From a checkpoint of a small transformer trained on Wikipedia: 57.6M parameters, LayerNorm before each block.
MLP neurons of a small language model. Each row is named by its layer, matrix (down: output weights) and neuron, and shows model dimensions 170-265. Each number is 500 + 40 x the weight over its row's rms, rounded and kept within 0 to 999. Numbers have three digits each.
A block is one neuron, or neurons of one layer that tend to fire together. Before each block is what it responds to, as a language model described it from the Wikipedia text at the highest values.

Responds to: Inner fragments of multi-piece proper names, mostly first names in tables, cast lists and results, e.g. Fer-enc, Stan-ley, Mind-y, Pan-ath-inaikos.
L2.down570:512525488531563518486483493538490473440529391419543544474514492473494461526460454569474540464434551559506588488480554452511552403562489524507428434478525527476527497480488550513533520549533495496578505495475506512519549500502475481549456492462485470523528484526555548523519454479441560529
L2.down766:561508500480544533517481475471546472547451449443579543502497467437546528486460523451505485493462597491564475490493448479470530525519411459537463458495544525525523486541517496482521444523521388471461433526472527504514527481574514500440559504460517512531494504474457466513445441452484530456
L2.down1437:466618510513497518445564469544464537518506553430522456465535479494531554543596520475537459441525510524463541483500439504447541496479418513425478507490467474503539521514490510426512441499560436430467534514494489497534495531497503519554452456531537474536544511491521479519464544479490511508
L2.down1570:536532572543522489505497483484515509484490533461445484557555507455487476501497514451477540537533464460534443388484588501429529441466442507529495520487533525483519441497521448457518505478501412481497490559503520429496503533537520539429548476470555456564504508444523424492454561505475505535

Responds to: Small words and word pieces in the middle of multi-word titles and proper names (songs, albums, films, books, organisations), e.g. "Talk to the Trees", "Echoes of the", "Excellence in".
L2.down268:479516569528482525515547523461438539494480493540517549466500455477554485431503473394478498572537502533475539508483467481501458487528545492438504449502517541459513474487471505514472507456489497508515507457463464595517541523450456482466478514544551542474501532552568499539469469483446566607
L2.down889:548522470522515456529430476545526534529561449472412474496541499556548409508511508540483528524519501519428497541518526510562429535553532540511448545480425509535566525514529466424522537491483529517475450542541467480510452451436574480543516518493485456533541520468427448505485497493519490503
L2.down1777:485519531467604455592511445503533504541479438476521465476501480495426539517484503530532474504494463478536538580519506474475450457484547500426528481512448538540460529479441522523485470505474517556541553521469478499519580520550497529495491555436546466534430497487483513520533558518485503540
L2.down1878:487533493565585503519544418505460480540502428520533497498435495438460527522539427415521502556547483575516539512571493543549537544580488497500508478523531469524517514539572461526456488491530624455475567516403467564495531441543572496565447529521543491490520503489519446488479541548475566497

Responds to: Fires mostly on the article "an" before a noun (is an Arabic, as an alternate), and on Russian/Slavic given names and patronymic pieces (Vladimir, Valery-evich, Sach-ko).
L7.down76:547558498538490578468522554569526508515450474460533489476489611475469538562474487564491561507505472415491526528448415506524471487476457456441522493498578530544459454467426511504535516418432564483518523533438506523543483464523463485498521572529497556526463490499504541488545442558468446422
L7.down472:525442435507493537513513458522523538493495501484454564526476478537488529488417556504466625523442469474497486465515520449539504523500437439449539465540545441527459495504589515522583487484489530491496566515527535507493485517536576448524496479529462567508480540540486527450483466474413463536
L7.down1013:528575545499493559537516476479591529532535458465465510506476481444502460575483520519488512600510587521449475567537430554488458509476487476522507549449481472476496565503473474535516525508476525517533480564509555516556446575433472500461555492451473514518553494542499506523415526532471524427
L7.down1088:470514494564511464510523396557505549445453560522509465534555486497481530457465508447472484509567507543546481573439545550533490459523507510503488504481550493518490500495497498429502500481524512512445517519445558437479505475530466520565478475541541506518474604530428513526548505559582611519
L7.down1190:551473475495556487453440451495472448515474475548488503508506513455539509515448441489479490446488486538466535537449469475585545522538517541528588470487741513472535580545468469517502539490523432458493501524516456514545503603488509501547503454563556480470502529462502485528533514458540533513
L7.down1345:444485492458477487489472453525459608438487539487490516464453581551466492571581483555453490459442520496518563449411541517456471478468583545434532515483477544490473471441519508516503545470525477500492463530512474494493500485524514484513547497590421487545396522524542473442532522526484522474
L7.down1548:561530443477457470434534524484480448538549502556444550509569524503530521520478444420494460539500596445453473400465540578508489443497520512483559500546494493478516476571452461448495492535473464462504522428514557500510415428432523505546454512542494549493515431523469425426546549529443463535
L7.down2033:516471449445579510517545438515485510525522520488496440544529544511462488490552465464452504485492493493521479529485513494475486559483600487518431562529466555557451471456538472509412542544514467462501490471487470447492426530439491517517462579458517521558484525527429503450495462528457458489

Responds to: Pieces of Arabic, Urdu, Persian and South Asian personal and place names, usually the first piece of a name, such as Syed, Ali, Shahid, Ind(ra), Al(ampur).
L7.down105:523539451476481459496571512508563404451468456508492521538506502533531507544538535547543531499465527543514555532480558560538462462538512483414475487516454531419497531527416524478462502551525525553517521508534410474495511454568491529517483506498537473483481461521504529520457563520434531400
L7.down335:547503484519543496542455516555559525560430498547549509460492539508412557531526449381511520455508531474511542586489516540501544560443513626485471537474477576487462499579469463512495620494526501497496456531526493470505501544456492432482472593510413465442567538512457568553552548405486506542
L7.down652:426481508460546493475477539552490465560530444547545449476455538515427509549498519541507562482504487500465485457504476531530521518544476446526469476461495489444428424533491468536484484540520567482469469483468510545485517511483536413510487484525506518540428492463467532405477461441520507499
L7.down1130:505563506495512513503536487493566502600466477529475542513513429502470507533524492503474540572495517484485442479547434543531569460456462444504550492486464536507539558496493499501572519516481523461478445531527522537540467438487486510549515489488508552529554532511530539559509456508427486523
L7.down1134:522553484475538472520520515574511478483518518538512598544542441546436496518562483452567518446489539504512537503421471497537440459568513478486500465503457459466441552491483543488554489455478504461500566459494488465486432530471482512462502497501505454479499461533484480457528520526535453519
L7.down1180:501465530480536435491469511581522491467517529461474520513520495439435535478459465584515529471462581512463546472481586474477507493483531558554487566487539511506463564509467498478505418502476498477515496484430475503556503562479482473481530479497515476571484546467480538488417542459545508560
L7.down1596:493555559577493519509549519505530493480453474489518517459564556492483489485496484361450483501499563491505476462495501560560513486498430417471523467508508517465494510497418461514504463555449524467496544518537437532512459501502475510465502447533481474472520475593408446436467531531496558513
L7.down1778:474503416529555496498451489457448425460494451520453469523478547457512557501577521521493472487504545586500545508451492462520463479511475571500483534517449529530547432551500500495488522450433534435534466417589435473525562521540477490457529463488450456544493509520476415472513560537539467503

Responds to: First or middle subword pieces of proper names and titles in tables, track lists and rosters, such as Cyndi La-uper, B-order-line, Boil-erm-akers, plus en dashes in scores.
L7.down676:469520430528454479507503513518513512404585513541502504541535499482472441478561446529522487475498547572525535492489533430512516489533495457515522558533488478579457524524468503528453468545447491455524537462429519494480510610531465458558533468468460538553569470524452477533633525526543580540
L7.down786:489421537459512562473506521425477538510573553496438449497567510510515494540569484545536476488489531524552446474567502521461470494486508564433463602556546539579510472472541465510496471498488467535477535461392513565565496416460557533506523502538501552484497507478433536497445485496553527456
L7.down821:502463441546531496487447564495505490486526527503497509501488462420549500554469420470508462552525502508552547541517463521592476518460448443447542537540539525510503576548393558551503470506515483436444514507485485519496570499456402503598484439539495512565473537474516609531526486415551479452
L7.down1418:461467458569521574476495548517458440537532484472509514506469497530478519427415508585466431455549566480560469504482510535492553431569530461483560552549415503454507538544444530552444478500535525505487513456425448554476503522522444464501441543455502529504580534573463477536427531453495563452
L7.down1733:467486519531498508524519473555463553524533480545507533521482539444452480506497515538492437551481573506482462582467497517518486485559468534464502504568453544539497522568435473624448520450531493552527528532434413476529476549514457462502453470471487513529513499558452456519482509516496522447
L7.down1738:502496484517492466501512522525458535462540424499496529553542593566422479479493462442565537477502516547490424527435519482505474436564554459490492537479475538539487521506525531540557432538559513508500518524460453452529484546462477495512478533544581544571515531486520478502476531523469433559
L7.down1762:440577489453523488489468545530496486480539513452534499535480515475471530512463510618522536476534495563499559537489499548547508484519503494496582445549462527525523466470532547565545497562534534433499472558469524476473552487464536526522521483611524518436506527505361481471501464438458550529
L7.down1790:438420488520448540508484519454378551511479494523536470505486561569519543479523478467532497584447523441533562487533529540521505547490489494485538462549469519492552488527501451405480457473453513482486597483518488476486461524478515500536502514508442518521470521473463499582536419456507503463

Responds to: The token that begins the second half of an entry in tables and lists: decimals in times or percentages (3:08.80, 71.3) and surnames after given names (Trevor Boris).
L2.down88:426496496413453482497465482491469556469443501527494522555549491565530518494491527612447476507534597449515534526495507597551473552501505490525451460470515502452544463477489543478500483455484533504497415542514459489545526497508481453534486544516509545504505549510490491557446500464443478537
L2.down883:475564469502476429468551532492456476556513498477446457459549553494463500509456434530469544481446525584511523499460492521457493534453447474484594493531458533506481487491490581508491451498515431591459506540455498489465525485486444445480484541557533481483575525550533510492502444586546487452
L2.down1137:475531422532457473444488500469432379501467474514528445568507497513494532472532511487482478549519501415509563486492512557536436476508447494618554513573480481458503533490518526513515520537516479539498498539530469458380478482475493470477525536504535529448489504515554565514433479565516504386
L2.down1612:478553482485534522509457564511443470503518512487507502547543474441391505468500507461462401538453516478503519465538521601583445483515530490473512535508502474514501470515449435571509453444425418503481486458499491521427505541435471489499535531540463497505480540528520584475461475541474500503

Responds to: Subword fragments inside multi-token proper names, mostly surnames in tables, credit lists and citations, such as Ben-en-ate, Gob-ert, Los Gat-os.
L6.down711:429475506534534533553465603529494544488592543496513514491482492499474546472476570521502517564511556537546478514528499568534499489458502553460508522500455491539491538592443578552489512571478469549405484517465504573519513604478428414485510490577523544497465468534456537494514465471511519484
L6.down1321:490526445464513553500517555534533502529554519515480511483541432427539506508535462566448480575505635508552492518528501559561492516460535470461547547571405458486486530576483490536486482491562463485460528536451496570503553566424468512534562531485512525543532526516497630537515485445506521487

Responds to: Mostly "an" opening a predicate or appositive that describes a subject, as in "was an", "considered an", "as an"; also newlines before one-line biography descriptors.
L6.down1053:506584457469426601518496528515433452532440568521472570526519554499488485467487456520465453505568479479474480492527539545467462492552504475442533448528426464520527504465480440451490507444443434459547475506535546481499493479455576523490505415529455530553520455568479510502520482585500483469
L6.down1156:475512499381517477501517453442467493548510513468475469529447475517506547471462463569524489468608496545556509400420514579528536483534421514490606560544512480452476496488464467509507502409493485485486470457455522493411467469465485472537543440535494498480520526447436483440546519543523434526

Responds to: Opening quote marks, table pipes, list dashes and "==" that come right before a song title, heading or proper name, as in ' "Ritmu ' and ' ==Geography '.
L6.down712:394475528512533498496476499449491465439440434507579534510474541487498496489481519537534471488462577498501537509562469549559412534508535478477508464565435500467586485499543499541526468472525513513418528527535482501479467465553497476451558500509469498434539551470528516549527529499528530480
L6.down731:428412447528513494426486464507470483599500493544512493493479488525506495545507472531491525524495400449543480516532532522548467595523454475473559515564503461553483503478512406432451457430512430555577546549514522468498464533474510487525471504511513478559538487501511467436508458521472462462

Responds to: Separators and leading digits inside multi-part numbers: decimal points in percentages and vote tables (27.65), time colons (3:41), coordinate marks, year prefixes.
L6.down623:540503500485411479466461557594574564524492453558512546497423492522508512360465506532453578502478522519449507512535449481496438452526496492544528496485447471509499528459490506589505512518491514516496527497446454512475475502520476447489511469467488467461503456460511515547573437454525465527
L6.down1243:595560531455524454507409455534440550497510527530559484434532508536526473504532444514516532496489477507476514526480492537457505494532535480494524565513580507469437555457465478538441558499494507472499493464520440434491502450474525511514509527512476526529467503523503524428462413530494458468

Responds to: Opening quote marks before song or work titles, as in tracklists and singles chronologies ("Tear It Up"), plus opening parentheses before glosses, actor names or years.
L7.down8:486495421575527568459542484559485584477409474596457512470502467524530495500502509603475534512488455552506465573525495473476560532491457493535519501470525510483482542543509513481497516529469503412523511505486461542529568541571516482477476497531461471474591492532573498541507497497503490550
L7.down157:550507484451556447513553542449485471513481490588432543511416491575568435535508511551474550490559445490432499487476470520554562478552447517555474464547733498543482479517506500481515458460607499470518415403553482516575529549533484472530559521510498512483537415491433467506480539497492490464
L7.down1019:505472474498433494450527455599532522418474502476516491508476511534537501456453604432451468527551583475454478528560440538476479468497464487446520506518515484477533498512513566455492521518493483476527532510516477496518523521527468460515492486491515565486515492545472533551448517459417455490
L7.down1439:535495466541536492546520402502557508488551479472509499526446529569506522511471499573480488517473441530477523470481503468384540497472487548461489485474520567562482496452515533511541495478474451545542481533518442508585553469489491407483500530565475506563533473428436526551504493559506523537
L7.down1707:516530498489517427470545456518463481519493551656513466428524505493518533492501546473478519536537515539562472521423530523513574592550473503437518487470476539519490501503513575514536576461545455524506537441496463505477447528529485464524505537496543482439502561475537491527495613511519485478
L7.down1874:504475549485570449470462540527530489539512486530441510494514555477513499516504524571553501539463438515522442523483521469501593469466568491513507558455456476485525486490441529531541570549487439537594563501573517565494492474548485445510430531458524512506520469529487466539486415529435497493
L7.down1896:465504488450491522584548553594514463519446553598462500468414557443475519468502462563523454508471467560513463518460517492479522451458507438499569503502640513551511560497416434514504520543517551521576531478534575507526518515480547490501546485612495495565560480483500487486518518543443449530
L7.down1902:532507470481475530466458512494432559557499481446452496445408511422543455528505549461461551504496430539554594538465443496545528484532491519486475543480436548428495514405500480564475469510471463508515519445497429551528454444432586464499543560429473499514498533563491544507461542488527498521

Responds to: Tokens inside a number or date just before more digits: decimal points and colons in table scores and times (6.42, 4:53), and first parts of dates after on (on 11 July, March 23).
L7.down21:505518539503530539390515510496494549479445519514495469489530538489477506523527577484476470464486506442505547464480474517560483463510497546542512506527498547455489505547506498548583548502427537574492393487498495547483508478526456401509402478452496485475453508504506539521597519438495481507
L7.down657:506495473451486476498471470558545519490431471484516449588562502431502514502505488456534472419491499468435538580479525531519544501488475526449535577496544481475569523607437504537556497501520509513533461534543543613571500504493435489509496470495449518458502507481558517501520564534460554501
L7.down825:455471507484541440377583452509483448486521489407513522480490533446486488496494551440489522527451472547551567525506468514602507539513517491527529484496452534538505527512457512476475500537475512509506503500473492548481480517583472506503428558550525515438510560509517556431531462466517475600
L7.down1334:531572505463483521548478453489544537553479517498518416508468531449527465533487555544481446499455515460427442554457495514484480499522514482510503457559524553493509465582529436527490585594496495520513575634530510501549461491499452474435522498446412596510494438513557529470545507488483506502
L7.down1367:481484538537532508484454536548487525528485468481507454536513513438423508501502515506489508485456529451550486476450491504503504486530539420459530496468460560443449538524483468497465547446464471482506462448471535546534578465496492499479462502535513524462494529518558459535535492498518489460
L7.down1525:539487507500448532510500529513475508474426503529515508509539484474478546463469467544426530515488477566506518520528485546560493468529537534522513492485476475490610498499477511536577513526481472561528548463481501507520539530576509499490509559498511515512439530492479510428451572463557498561
L7.down1545:500490508502517513443568513512421534500536452502468522421499490527417548510563477524438517476492505540578528544490548560579522493456472494468459461476568554489547573556480494518560531465500445446493508499456474534569521487486515535516539497559410476412466551590460558463497542520532561485
L7.down1703:565487386509467522513500522555504436553435520466536530432512526459557482549465503508541434499474508500536494493481521465538481542476499518525496516551543532500515481526591507447539517533445516497463541490424509473483531499575521440472445536498560547530432478530501478541485581525487505588

Responds to: Word pieces inside Arabic, Urdu and other Muslim-world names and terms, often in lists or tables, e.g. Masjid, Shahid, Jabhat Ahl, zakat, Al-Taqwa.
L6.down1016:480589482526457505521508497483513483528489451474448490602483489439452457560530477495562483490473509447501496503480506494467430491491512521561488490469507474466486523516468562513531508585511487524511488544460457464548539534436467542486511531498515506484529517548537515500500571529489463506
L6.down1710:517517463500451466550529458517515553472490428434522511570499473577459550427564451478574618531461522474562430498546543530470434547526497506452517541485445461439486526558462472499537590527545536500443547466496564478523496589533535521498500536493518502418523552496535505513489551522504574523

Responds to: Mainly the hyphen after "al" or "Al" in Arabic names (al-Sham, al-Sharaa); weaker on mid-name pieces, "of" after titles, and date commas.
L2.down55:517538578560487522480462516460474477489516462486476528519522517488450606516510556539498453436492449446538477525466563537534493409465507470497509499502473542493492455488438601543512590447508500535501541518510499556540498508500476531491557569531418509579512531551509493534457476565447543567
L2.down572:538459529564547484497508451514493505505478474468490545510516499502486414458458556520599585498559502481358535498450517541560504548519478543524483459471439558498499478540530435543551420509484467530520546445523523498503483495449525544532441479515542504532496488516491554550520477485533516528
L2.down1185:402471497436500462527465507451546532507512435487604501499457492578458494471506557494500504434481525525490452485520449502547499469545460512554489481490499546496461491496444482509530538508467518459461512482530547457569500493545511436475498522505598451558509536511474486518482476554471482477
L2.down1881:510482563459442527521515490528545495504574503494536521497526425499402500488467488415576552538491466547467443499492505512448519474528511517554513484473478575537420496402582491530562459468498447565451469431462460506509432442410512539424521418465522461554478544519462527475452533508513512566